config = dict(
    num_hidden_layers=16,
    rope_fraction=0.5,
    bias='qkv',
    lr_mult_qkv=0.4,
    lr_head=0.00551,
    train_tokens=692100000,
    max_steps=10561,
)
MLP neurons of a small language model. Each row is named by its layer, matrix (down: output weights) and neuron, and shows model dimensions 0-191. Each number is 500 + 50 x the weight over its row's rms, rounded and kept within 0 to 999. Numbers have three digits each.
A block is one neuron, or neurons of one layer that tend to fire together. After each block is what it responds to, as a language model described it from the Wikipedia text at the highest values.

L8.down1160:471546478458409476488446562443466471512433457534542496535441431364539561501640512508453465503503621496445530447517494505442555527481461509489587523496492478440595429522587515470525456522526462564482636473485503513449469440531491584501464461534437506429475467448511548501431535498421519477473432532528434460452461498578488427560423540609501514468478557530496401565551553434576465600481519488584509550572519594460518439578530477499469451491578494506503585559505530456422595360480501538466503451501445521446561550529476469508485413474447499447489603441480493469517421400443500541
Clause-boundary after completed phrase. Commas, and, which or semicolons closing a finished clause or noun phrase before more is added, plus final digits of years in date ranges, e.g. 186-3.

L12.down154:452467489465496503518439504404465526501444484612561490481475470464463423499552521546429530479562478473505432494472597491575428509454566484433494448540473467443508586557514478549531415398492574557469551496616430480489538557459534509501503469481463541414567465455460539446405439470467395454541556500528474520444536480519419469493569494492523545522570545530548602440522543501464567482489479571503356514494499482502570469494489492520375588436436493581430636514577509468513508593427515468401500519491553506492509485541427518464486552502472543484544498535438482455495547567469499481
L12.down162:430469479520477448534521573438580433476555444443472545538580557442527531539619494521465501508490555438506489568475549475515547501490531420461442512501509496497501579599519520558520478530527463572539610466547547527505503481570559493499560511483562517400632508573509539588576495454591441448483505495532477522525488495480495553612554522526557481517493487469507574497458436488520521539471519533535483484552548485486515514453458568443402493470549524602317536389503460580444542528541429494436514500503503575500439488534508488500500475563507581519487502412517442516563468493536492476
L12.down1425:465485448501520479527468461405497478483511537527417468595500544498511500541554420474417345522526498444462558484537383495413522509462503489449569421412490522497496505523484531486498458543512452469499576493464543503472446465437469467430533431515441434512576431455457511526477561484501408438487442562498437524523520460420606556455488523588604456583562550501447403505598571519476477487550457484503438486554467489511498557559482481489362569545489479479582532504528414422515551591422544513524508485508448454551454488480562462433573483500550536425540490515520504490578467363503508471
L12.down2334:473508574525490516512404444522520496438465474560502370492602501518453509551572521447531490467493491415439587517493548506383516542449396469392545554485513439531437488457436459516552493463503472475438544576444444530450440497496476426415487450512496543447567470406477474514419530514399506461540531577563491477506562530560578501516516606603464489522475447472527543522427536482535482468494486533506426482501421570466553467590469531501456489542539537428471495475574490419550434481549422458454484557559477519446514520477473534460540563521484362436489480477514571598428509540586411508
Clause-closing commas. Commas that close a complete main clause mid-sentence, often after a date, number or name, before and, which, whereas, but.

L9.down6:432472499570514477432459510461520550610524447627550521485512478518530458443503532467526489543528501551481492532464427370495534474543475493522532595534490505546449394378577547630605453561540518526392528479499422425578458513545471493512452577493487402579452539444514472512534466556426508477542424513490568575493419407511516469555512445531541492561582532512519582565466534454508571493496542471633475558510562561612536527471515435501499476562544531517421464504506583543505484543530415459475488575424461475551524507561615495522512517477496539575461561391491522480450561503589498557
L9.down57:526453572515520504451468524514440456565541465489458533446564393555498508567474516563497497519481493498513406486507515539470404537463561538500497471532498505503543467522414561433493559494605469475415490474450578386533526477502552444531607578495533475471492529453395544473453490505648518535507469484555542431521494414549394425428587492469522505472459422498497480533469474567507536527536376523417633429448437512508459533441483443562535544577575614504551518486484574478543475500519475465524581593502508544414435512511544550518553495516505498555502474543430476533478477466510519542
L9.down110:519463524504504440514516557479471548462415546465476441551523531489406622515517516444482551461512439467448526474456482539558515488521419452443492539490485540479512534454439503521518524558532428448438487462535511446503475430407506539526484480499551510428491484497532536431481496478551558484519540443541558468559436419446430486543551496494541533547506471500486551436454579454522628440522485523536559465435466520563505496557539459525480533495490519472589503508514511419453508426475463518622470457560548519509518577571411567518522549490542527490510543444394583529485474491497441585
L9.down161:519387469481447449458575623390530537513493518481505543495537370502466616520555491561451383481485518501528565521564526491522503482480488607555503511456576588468361546464483496430529570384576441476496517544500539526549540504494451516591428482585539460516491581518481410524488432543572534497373416434401505539496500492514505564481448554441532494471431543456527541515577506525451530506496496463473484429530487475512532537469540482425527546515477502467595542518368440466456560538519506441461486431398548501555532432535513547566543448459516493510502562536487486466451592471434505474
L9.down316:506588503568480500602493421436412487514557526501471469498549461428639500575469503567471408428439511532467575410481515499464384583509524447533534462449448602582502494480432572541507541520516543489472410624551456495493500498485367505492464497397544497551537458516555503571437498470440518402506509522478578467529540513583499459625466577522539423428497466481436470560483570513446613522516537444462503489424452521501508419470463446510478551516525487428508482532431495447486523529479430492569510473465528377503556601489503439490499518451455563543414486658453513436358525410452480521
L9.down350:531535551495512409444513510459534556430495471375497512416520488456476519495482498491564471451462507477459521492531464445458584478466483437550462562438511505484527513417494544550483471551536520575459639486484523575490561469510627630527472538516580519405497531680428515492591441508511597518480531501460528526478430517475447494531505458504527595483533486528471528492546500549497500517598481422454545456516472638503518558534449489658486434479463530447446498544583476506508566560490534561424494564568533498508445462577465534455542480489567557538554470461465522496671507577531505537
L9.down486:428455520519441492542502546396596579425448540663555487406510519568564540491550522550405564606500504448408461486456487465436458549470564534558524497580486512499452476557497502443551508500588496512455495518530551529488499444537493441483500420531443460426447617395489483546551534528488585470403484451436578458470530483610465468484410511506448367490536402361531468501497487433483537520429490447474517533492583506503479466455510526493464554480473517459581493545492460569535484508528549477544607512500420494495473489546472505461532373545487498535442481443573513577581498479489524375
L9.down734:539485499622400479499545453548463566470469542474598472532482508489519431605479478518426491493451501469546562482516490405447555495490457490492520575434460362472574420552513455539534554456566506503538520527459476508495528465472643601606536555479563442389454545475647488485481479519583515478476472504442501504535508483501574532495448525571569537541447449446507464583466566483512539483451495515448520509539492522472565453514423471541514523554481504448602506391583430437516451471493500548441508492447479470528529525494561562514494612553526541490513508505507496495472435450550507478
L9.down949:542504393488543506523519487496552650615397516573509501534420455580540434453575523524556448602433480498560447483599527533456493427452462464548504467495489459447431446490537440553518549516433435516492505560496519472539487484499531523391554508527560592610453496478488513511563555500424367450443515530508600545543520458533441540505485602500511462529476486544367540571520633524606594480465431513436503417485540534401507498396462487490510520427538551513564505506478575535542497602521482466510411480535505498521499411566468498531464430436491459545550568531503443502388545533555446527
L9.down1309:595564515545550511453461431485464542433539518539488449469439454449489544511509483504535487480440506461429524499517517493546509485386515519524550477387522532503556573572435481508511551562515483409550510457604471542421523462491536566524441451590445561414505460498535454512514496461493509550463371483448501491451455455523488462551464582450545481378517435469522491470523429406532508425499510429549468417459587541431440502566455559496429494443538412452541590455412515569530585526458472401517520432564530440451477515435503456349490521472374450566367478509476565551417582546446409519
L9.down1667:504573571500538538523567461473500530619442476516459468500450501509540479480517558499590510494508416442576498547581402531443459490473496587440485514564487552452572505536532508474501465541546508456493506514456496467524471570462569473488498472481486416472554548466586509438482505505510543509493445536534613397517584485501463577486417457549570415493492529534479509528535497570506587436554467548550539628469562480504484574467506572487515489500410557487475436522460507565415587568521565534520540528474519488507453601516476602505551423434528536523510516426435529459579423488558576511
L9.down2105:427530528475523462506577514523532521529514418508501394435521558546598502592493489541475482428487517462561553467506486449476510500466431480516487557497530410518494470492473514463538504354515490444469529505528539499441503457524547509618539561471448445501500520552501554606488463547499445509434521519491480478517480545621518573500517468548475422483477481526406533522533488419549509536414469495503521546528453519492468477495453467461556525447580581503480580513503509424422483457552443563561530453540527441506516415526413528461453559496480463485537573606453575488452471495428479475
L9.down2148:512483516438503445608451508508392494588382504544480438446487488487449563444461463506504483442616451535482460388514531543532489525462570542453548455548539523429511472495547608462495577536495485508519564517406567509462497475553469472522517468466522581578549452511439416566499499548509535513526534535560586474522451526409540488458468450490442411495537436571515512507616461527500493562460590589536459539447484482493430456556455530591471456529505617461417497547531433503524534523523549441532505502491550504518426418438542489500411523448589474573522510481475558516495470463573433491
L9.down2179:536493454532479466542452565437567506473482498420484517574391555539550471516526586521466525381527567530556385538611410472617563481527569542502467472635505444528558511529468482455403330532475431471488474484529575466546420599553559553521465525451590549498479482514441496503450436553446500577448489529546553464486466540525502465506456519498483475456488616495427559483432494487528540473434513579523510508484551500478502581464552559407473430535548456517505490527544507495572496587455486529554501529466581511493455451469445479456495544471520393571518423490529532524481509528492479459
L9.down2238:405502498504526535489453552412449487502423587520461456560450488514552532539453450536496515489388511493483516502554505441475549519503539473503529546533558503521530473574478607508565550494546502530540530526549543535430487465466551491487492436561551499405558494465470387442491480460567400510501453572529526596487474455452468496543512536523581477481493464508530508456485502464547519478516485481548596546477503636439547515484490489457513509407581535480491526511596552510479475509532478535538471411480520479467460460504493465518428500512481457495550478538373497436404396507522526535
L9.down2277:433486546465449532562501387518537459468573524538474506489480504467532516494572512482461522485475563457414480485505595509543515473537480452503453515470456501526484483550392524523458449447502516465434543588501415474530520500550452484543562483407518585445480578586389533523510445564398567481558457482479486445507471482516488544533551515547489505434531428633420486589484588523473533492439537503503446501486468540548588527499408482505472488506551511430415474541459567496478546568420601477601438406496567527442457474461499561456454546469537481489525496509455482539483490469492460489
Before a numeric value. Fires on the word just before a number is stated, mostly "of" after measure nouns (population of, elevation of), also "was", "at", "$", "No.".

L8.down1350:539542549498526533453435437498500472457453575497483435536542477466580425517515477534568514499510542467500521454571503475574446587518450479521497573550581452458464580469457479549380598466534434472445477526500497452486458478489495573490445425454491495522416427467493492506403474523520545450466480524502527539484425552518529431594543568390494440481503509522556542541539518447425441454561429510518442523589550504528483525549522539572508508496385460482540460544473531545526467531544446564486445549417496512505507519421532584482486444529597494470506500487496510451529503514524486520
Have/had and table pipes. Forms of have (had, have, has, having) right after a subject, as in "I had" or "men had been", plus "with" after a noun ("girls with") and pipe separators in wiki tables.

L8.down911:532516598539520408466492447568475488616435520438447473471520533540465474521581463452543455524513508441607463570538413600499517539415422430461396566482561514514580495491455506481415534500487509551555458611463490539447546469467522537540553507566495496470457548512470544493496570479447487473547588537433508424502591581531575522444493579504541481548473537510522478507530476575513549512484547469504537485493539460583532521549436467415476549487430516509487521424502498397451536474462532410471482597537531456513575533510514449513488468529496548571557451587525502498480547470482483432
Pre-number quantity lead-ins. Tokens directly before an expected number or amount, such as than in more/less than, of in prize of, No.: and $.

L9.down242:501474431527395555529467416462497598474482511553571533515479463570532574436602569414455463574552515576456503443577454494505530514514392565400541394477506524573543493475469414563508584541531417508510616484493504533531480497447473536467480510475587483446416499550513583537605552546457524457493473596467440506539497518558573417636508602478610573548503436534499478506455528444465426510439469437470534548504377489502516552521490490432547561586353519525481487446494481523461526421433493500481525512522446447465542496531496498574476542547513554513509498444427471512563490486520568511
L9.down341:474487404569501542517544418511468568566424511473602426450493526488498486533457495475496510515502457518443572535485499496567539558541574422440543525540468399524547500466482542430480567452550436566398499460513533499437491458449514472469553546522451524471487406467483420500449568514546506618568441554479549503515561564485567515510436513536532392470531631460534532511501480552573522506411503578436390522402462582495498415534568440485554509497532432447450545445569460468495515508565562540492507464507461491607478491579452534515584590485553551551454513495492431501472546564572487455
L9.down417:502521462513506550441520467450486501433539555536494589539441541491422505490502541460435513607464484540379546514463521536622597515508503486424536508460493458497504511393410584472489534517530516520529574550489489549474463492417542547438450492546471515449490489480543480454511521493557381482634542483496437414469613467467432478572474415453532525441577470422537483500452516470393496487553451484523493471478470469621494554461553461492583524622442543553603551596449470517548562499609514420527498465464388530516621428473556480536527401456526434469443450559536509488548469536399505572
L9.down713:556501551544444541520517482519495473494499469478532484482530507480576566583554484460556575364415476451496555419427495490496530511422443459520541443391479544544560500551532569489526543469554414465452516539439485541471479496437470576520438509442462549434568420510488476513536500443449497527586454504595543359527527549548577570533535556439502433534525533514462508465576576488495533484478468578543488434479584497399434560523464520600492436509453515505478533454550541526494450525527478499487468575503544488472511514642482437429433472498367418511535436464485454535472495476578457479
L9.down1115:489477455525445551444505470546421461529451459495525516527440373493482523551518484636525506533538486499596510525559580564546531499476528451503602471488545553528584446512404519568507560526524440496544406491550525548502460567462428566506514530499444623503587432488486502536401579527537362541503459521512487601442521425511478520454476487509523489505629485554495471479537503539485531439507439492508568498458493551483511393564560564519494474488515498461482438532447524554517529497487451496475382518534545489472466377500547461503442474483549524424405580476433476490610522547511540540
L9.down1154:508536533408461487428440445547545524529410474560516564409546507575487493558549322560556524478510469462533482509465445577480437449486445523508561483541537547534548561496467473453489534478545512540449466526446421524473417510591510539617527469533488426482524459469502510422443432535404560501567520477471460470459499529438539466459468468504522461525452527532521538558538519420475513505504462592497484520541591485435465563447446506500561588495491515460614509534447562473458506480538402402449510602443554547486428462377396457487456494558546580425545534429473505554547418493524481510
L9.down1266:458672421583536478484455485456474525501526523428609518446577534509461480441424516477535382433443554482488578516469409461595606512504591474490443468500526563444529539546443469518467491408476468529559427438541495551531464598546421423544428422527492512427472639511524489571503460528522487490455493552499454430460455567509480459518498433422470438477638546509509500506561433585515511426418450547539527495572560502544482576438567694513594522475455498528489523473531420572448623427453547537482423529434480517480423429465554580466505453465511538467523482461576437492609450497463442553
L9.down1274:538525446477544460470439461507532575492393515564462496505516509584490539420479364500571479556503457454389425459470424486442565522542428518464608468508448542434444503489497480424494563570517521498492517438470484525507501590441405476609541484454460556472424456463588503422464535545453483443509460487518535468538504538455572499546449479474547466420488384561455512544493482503430477452517552507481465521422500554439451371460480520535486494541515569498545579552565528498485534475492535446458547435443492453495449435507574527510473529542508409452529553367550487483608580471613538488
L9.down1765:509437434492500527486449442544454516504510558604481511522437520529522534480485514466521493497453453463447476448550606451560426437453545537462528488487494437421508451548526443457484491543514495475480450572578570602598524524552537526530476471486514451519470522564477473401564556383547572469494530506504612520555481516477471496542411426537508516471515412453383465509471553429459439447489498514458518551476522518521586466428495485522427485431443470465448600459483486499428520538575550506574405664507517543482565489431525528531625536518546468441479578496383520506533476472508507492
L9.down1812:544572443537462494530526461529482488461546478636604526443537489383460410507544518512573435495424532499510413469513525539567494524451436501528509535494559534454517524550436520408490469525587545523527573496562538488529505629447552472487548542462551494420450454373499569512545584494486429536548542441450477557561464560524532497474455499563552489479534392480483501468545382476500453513488458449563564403467511517509466594490487464458334547512465496553540477504489521477465481539428533474522390556605517467510505424530591434458465495446462450490453547388460490458402434495515539481
L9.down2011:483409545510488546562523419490538465514444437466529470463524483508613547488432537471485503566428522559386525458580424500444507439553541395520427543505500561478496508414543519500532552468460459470442516488496468444501545512465478448494454559561432453450501464508421520469486500534530508450500511470610481592490512457478531429492491491483446469502490468501479501534635529557503560556537532434488489443467498507527587543515499472450493477581467602507518526481471457503398499506530638593436533559406457530458567379582497514495552544569530467434496472543452536458458497539518475459
L9.down2298:586532561541527494569438565511449496428402480606514506483553558502452528537547616552528486418440475535544487487529559483447511453498549480553511485558425564423517461508491537557588438435504465513466542527529422484489479484479529440443525398429503479524541481503548497537469609434552480502516527459489472451458493620520536574495507699608477442462500542470497514514494560402469598545542552572531524469546487446533504435438427514410500514489501541460574545473447552511467526534435518459487497529488594594480492454509492520505476464570430502502557477522479496514523501544436527586
L9.down2311:478519456506522604540431484534439511440486525477538536455509504512497545518507438418473513509411438498598413467479466494531441474418423463545457556567560487399479472494464493504474559620427580414547553587401560466578487533504483518464487445548438452546575407450493478533480536453585529454490440462573482546550491418550498482449546483554539502477485544502543503457502532409514504509557540520576485613535448466565499606471581480475494574365519530603434474428452497496662463437419521480517451484479463550421475465503568573483512577487466459535538440495363445488472459592531447554
L9.down2332:516461510451418529433535522545528526411410505559473511512469500527560456513556436598510466500521487494561462501602534554573412428419450511572532597531528451551468577480526570506426515484535465600489516537421446527556441559508528479475494554523519556461553492497514540457425442417547474511462470528531373631560403617447474451464497465507456453381561455528401457567464570352434533467469488527554551483458500628518402559492541464421544558524464525509558444543488488400466439460530538466520461512451449519559456556431432453518436568551512566485598563417345487586487463553510489495
L9.down2402:543555519466506473470472417512564512547492480527594442507395487487396538508624577474442468499511499493521464516497621552522521505560481410444592472503403516532464503519548435455544543563421520449608464448486507415434421474496574547559527612516478510467409523430542540503541525431543439496567597625475569483550466484445540567511479526462504426502595480479464504469563438441442552491435519352512441403470489476508506413469541528517486480494587480459458454399422509568483454501461495447525594492500499542489506582534459512399378636505521431400482512511445501521571527528522454511
L9.down2466:478582479542499568549452502548502561443491557536545551493444571427408483411456568488567518574497529483513520607502514462468467531451477508444442567574530502536437491520540576480448487462504498438479595502468522499545554557592594478560619476497492470500524480517363558479518441485521480395508496555433537535481579529534502620472506577469543484481459389617484510556506486522511507502395505418496548554454577542561480527528456472495522484553542473489508460466497538487485548568546426548452493571458508543550483481515515463498586540476574546568449539474543471478478477540538494455
Existential and auxiliary verbs. Verbs right after a subject, especially after "There", that state existence, possession or perfect aspect: "There was", "There's", "he had", "has been".

L12.down1083:485518576515494531508438495587478577440573503449493439444549516532473498574528494515534531563526471482450462520525524474586524514461406500411472491537565467483476636490486510495511526469395467553478511551471483528518517567447513515499600467500432436517555476403557473462541462458467490444503575500457441534489476505530520494363547471469458515514555422540473511628458511514539544488430483521542484543533523524489519484440544443517442440368578595441613583436430476531474510442569542542488446540461466523519591508431541444471503505487512485582488494552481571495443418544519548570
L12.down1203:460467486467560458536564493623557485534507452512449535586535566460545495723429520522469460544426459495523490403454423482482496449447529548503518555540563486544479484555445562521503424568509512415451518549462490550476431481491586502569457462363575429573459570456452530537523489526537495598508543587453418584546474484560571523503545507588528529495472505559497516432479504508420644567434509559545492463568514498423506535508394504519554420520535425474511477543418457467490517451470510522426478571472596490385466472573457532493441489494548508553505490508525536500526402527566468414
L12.down1434:514497507548432561460535536495580563602475563505528471449500390502501521519560492463499435493453488485515442494512516427509502583517404461452404500518515566519448547515518475524525497474575463509405472552463428524578444440525500519453522427541450450452517505488505412494525412540491513589441481514530555558498462487469543521532542427505551393543440531566485466502654582471555456524456503539497410438530473465436456488502569549560516522417526509468476458455554441530461539379492523544410508518569554464473487517526490546540447535500594508523570556446467473504520503417439477533
L12.down1560:481548562514558424501428423550508519456338489542546469530435526539579492533459569489484579526443472438471548467542464534454396474465495476414416427580427522480515435522457477526491473450469501527457517545408494580589412452506486499546566507399486377510499432493543521454455456527524584490449506469441407542610414484500471476468535552552519507625505543580445536516566594476573525547488534448538448537415545544500416493524498427520478509453514431482629518501498398447494545357434447510475497581479515464500407533523494574557570552582539467454493534533479581520647394492576462434
Pre-predicate auxiliaries in biographies. Words between a person subject and its main verb in biographical text, mostly auxiliaries, adverbs and joining words (has also, had previously, and, who).

L9.down67:477435420502442546501579516447489526500464497494500522509587488353446443501658466508481491462543525497411501506425514491395477542553465433492527443415548389527430455540556456467575430523505568533454540486470423544564559391596408497525576486560499457549555492484466457471465456543566546497484531486515465511591495502438441578571537477533530473459510513506564417568456544539584461481478428480523503488532518530507522458549554524539451486600473523531454439442575458469580466497525503534499501542493457469482489529510464511515576519486429552497541453535600559499530555465547460542
L9.down83:545539611481525433513623517500474490464387542413526424511605531490425431525512522495455536495572477421600454400498576576561573468472505456576495496508478547480602604459557488441411536504539518631381612526554484447420480509461569474529552469544437539512477513532367552504449539516551504501491528528451453423531459537525487440478519459509493551444531570505528555497446483458491440443510584546459566513503532567431592529551542482576470504512504521480489581613529437434530449474571586584444545581440537509473537485535553466474430527492467514453453472433506459496466449524521525488
L9.down235:480499473438515584503500456513569518484488387574551590511497549513452524470512491543527445505378494460591513503483555458451461510501451516480525512552362504529543556477495509526524555516535512540508514521558492457481452458566493497381549450540488474501497495504516503467502493480471507425465476463504429495499493557533372533469434554476493459475569526557488595448533469495498438485548458468590471552493466443516456436484508466534455452419425525528483544456494454457446611480480469535498408518535467469476507595524519589550516588536521532511373647458397482444526509486485491468
L9.down250:412452477521538464429493550498504559484555491543495453460493440449507494476466558522529454468536570505500513465513489558417416452424477552407571527531536480601529536399457520554543440391464443585516506525594585512487543546438537475557434538445489567478463482544568458479533586438504517574501455576489471540536495466491510453412535566474484495549435594401515552493412507510543491560518559463493404511545604530399605483434505509554455457473510529497363425423522476447449364514520435521479501411553477469488528485532554515533552458490450448454529499427558551492533508492471458539
L9.down262:563557442540426449551487397432511575514445563543606450506559482515558536459479471471453520391496506515461612420548481503557563519464533464439514494535517504435568486499536521555427567479499489615420445464513512552579506587541446512639545557547447537496511471455513496416470489535456529493474471473504488503376479479510516541455573482496460540526550475459453519525471453474570453392438444482488546602531444494511566435492549546393460549598450542504483608488555568533511640456517509536529560495504454536506504420423452518447520549481457537579608446542535560465515547502472479508
L9.down862:465453457437466501477490530556482570477410463549560425552542537499467548543492491500490467442451513500416560436492467482457504574473455439527448540471538497604471452445467521534475318456428573490465421595439485540571549508463434496589486557506524536516477543458505439577602525549511492520568526559474502497472510465465535512444610493452405490551445347451468489592400540448554503513535448418473453588625460506450589504570450500564523479464515415469443552475536446510473581522557460473504545465586383420531480399492516545534603479563478482471524412505586552585471465523545528587
L9.down906:380502490489559504480450458450521517552532493436551430563510559504623388412421554510534453428452431497484505598573557462551455535449458549481514552516518404555559527543536406576537483520604500429531516468507609485456482466573447510533529449436565473484416464633538415477456477480507524539563483547424576508537540467495431485482450449443509475556469550488527437474578535503539497473519380513518443485494491455542478498579420503481489579532503515524445458420467413590499526443433524543565478510610536458505513487486426390489466535404521473520503428473423569483511460580468464425
L9.down912:517548529486469521440527444483581515506466458418578618524426512444514485488488540573535540530528567454508479550500472528588532520498471440517491488530561534453444577447450468546540508521511552472543465484539531495549557551528402436425474441500468520584519616598525480516462485565398577523533507506429406528482536518458488468397470410453394505449471498529497469530502487554495445540457410470550483467440495507496563544486469545478552562528452601561487525493441434466591542530451540543537452452487597490521641616489474477553424511485471538572570562540489560529508433472493539535
L9.down1226:452499492447376492556590484493423439512547467477515344479489498488524501535445472431558523494618563526507500497554462450478535460533475501479485516467364547488459410498520430498481438458473534501456535504529373479512513480486503547553542488468511378567529462512540393516455547510453510484547474545475499497506521480502467561568525534494435399509505468573446579525470448510506458518410611428539505562459446470496488458479413536522515492477493549508510548517573498516446430519524543481444563541520547526525606454441464498597560490539525366564487473500439522488500543488566435431
L9.down1254:397519588456473431433564497541520451488438413432540499374511527626505574501519408486556484564545460463533545510510487479513470548447456464585535493508512432569422365407493509525545536475503465512531608566470540517433586526478537518507475557421454529488553474490452475553506584442509433514511468548490588547500475588515488480493518560501549577534517416487544472423541503472457539533497453460497511408434499500649573518528513505585490463518473482523492583526573498470528441471489531457505463428502504516461448499525385509479497466445526504531569476560550416490549430517594435562
L9.down1258:472507550504438567454534472494414526474396601452474404489505626462589501568588463597516385564494460433555474501537509524563473567553502478535379581430456435452536475460558525400427480505551606516432539427476549543488520508467438488458595457481554540447480487546431433485472511489476556578463486383476553525480453447558498514429503406469562522512500465523555453496480444463622490513459520485539448547469534451512458387522487481434514447519462494485564535537539434552581603567563503497519506525479518464493539443561556512561518416534602501525515458575523633467373532499487509482
L9.down1380:471473516453510535483521471591488564570582513556512398514515439492505449581487508464494383486501441526467641455505480461453546493448491486418543532532476452441520551488570527464481411439490604512495514439417458630510520437414339451549486492470516436542534510438376508535487476519556420466480582551478455507505515524526542616522524551463424501505505475549388436543451509490550432521493428487529452582613502609446562457538487489515441528499494539524432546561484429570563523497553474550508479507457526501539510528483595483517554475431463597436441431529467558597461514431541536535
L9.down1413:475527482468565480490473533525489478512514515462612553529497464497396587521502517465558379468537457503572455518486533541506521515501469408457434525531518498461456548438525636509507481563525407376524431517485482524441483488520465572474500478429442480456566440519532498539379532563432498576549453522492455521568464497435540523500466419492487387578506601470470510524582498475532509606401509520551471486422530449543457447536390440614446534451523506539523604527387523461398484463484466501535504471539558556409569550573501499470445481561537503491419495543473401569490493436515474465
L9.down2058:454485449496439483527458525517472521561599441664434428454466451431426485475562533524536535470537461520525468542474491524545463518550519535433464519536471508484485551444469555474442479491564436538499492541417445595523613463488373450492460418534570452497572536415516522439407460530540530445540520524553582476531532510536508474545507460580472537511588553527395486564578591446515571444531504477509478560535431579409569452551479475539406471451357483485497518476583452468544481500430504482502454409480493533432566550468589474506526477548526546457493571623521537549472488472551483482
L9.down2168:511428498518573508506468525536555523550507556569465597518508512443476506503536522533519499475475528506520481504468601515495566441410484611552400529497469571531533482424574464525509464484479454546463537485462454581594384505548508436466455423513469443492512479553413587475525511520443493517534463547553507510510502643522404474472486483495540605542510516508603543479543500480474522540492423523438445504459482444489608532514476475449464495431468513557547495509489442516427492562567516427456464445514471570570520491500446445456416533578581520575553632425483518515442459463424563469
L9.down2176:527479500451476452598501589485555418534647502520433466473503537434526433522448466587580508445519502434570560552487532439545539475509477566497463502467543496457533563600414492559494588613437481544480470566478601526487500535497446413530393464484527569474536471492482549465459407483528545433507487511538577523463497478580506494477506412415450478540444471557534503381438568487593386518513512564440532522395427446517421477463449511477478458479418566493471453443473524523579456683537438479524469568502528511473496440573518490568492522482458499539494541477416564458477574548503444487
Clause-ending comma. Commas closing a complete main clause in narrative prose, right before a continuation such as and, which, but, or a participle; e.g. "revolted, proclaiming", "was released, the first".

L12.down1148:536503471438541465559543552516506586545471565512511493554512516501481412559469453476497573431610438501541498553502410446551539498534462487484441537451495356482525403543520449496463470446594498476428398504595520489459490545522424559511493360519473502513474511561495467540563567467479519472500472575459437445524492529496640483474489548465488567406473439515503431460422513442477561598572486450491555594431574436535498452474450463476566580463505441503496452536422388517469493542469450500422508453472542492458582485470464571528455452549456501541483396536533568488510502490561606515
L12.down1662:553479401488595441557419552453521550566484506531521553437543537544468475600487513431494517512506455455516527551526468420573484450517553417599498545450557462535512520510499528441553564454579543465459529544443517518590511477490469638470523526566455415484500613436593432517487519488437527335502520530468580403529494522564503499501483511552524554402447464482476485589513481545558482548444457532604502480482512570442556507481490486475448429499521497608586490481420505515422508428467502592537478536554564460467617503460586512542547559469530434531525538483491523453465496436392476421
L12.down1701:438422510556528500569494524448518440572525535531518567503567563520468506596547447503538554507438487551554558463526496525458466544544511478460537559379499499591464625463417554472498349487565495507484451480483499496423490517553443589567530453567404439509504443527479494468508516471430471476449516570462504469538484481420515424489475511486486550402490441419593486481435515453496471518468529467530541495410468578535538399478604363448437507477473486471538537511533454454504481507504458576471495443498526464481490522561460590517490573590509508456452479568408472557414488539447474430
L12.down1954:486508497504501541470536575523553590546513458512541488497477512455615573468588432489574510504372536491493545483419419461521420488486418422429515492549484429452527447498517424478506527472584458500425470621491401470478436554493479519532472490576433498518477513599477493500553569429461458560533389519500526439553522533491513496591472428591450334569587458493436516580493578483556455520471487489498456486392520541551508493496522472557511549506451541329405460477474402420446548581451424519532480514459566540520486460474558537509535537485534517562551543577505498516454490498387553392
Before an upcoming number. Function words and symbols right before a quantity is stated, such as "lifespan of", "with", "Box office: $", "at around".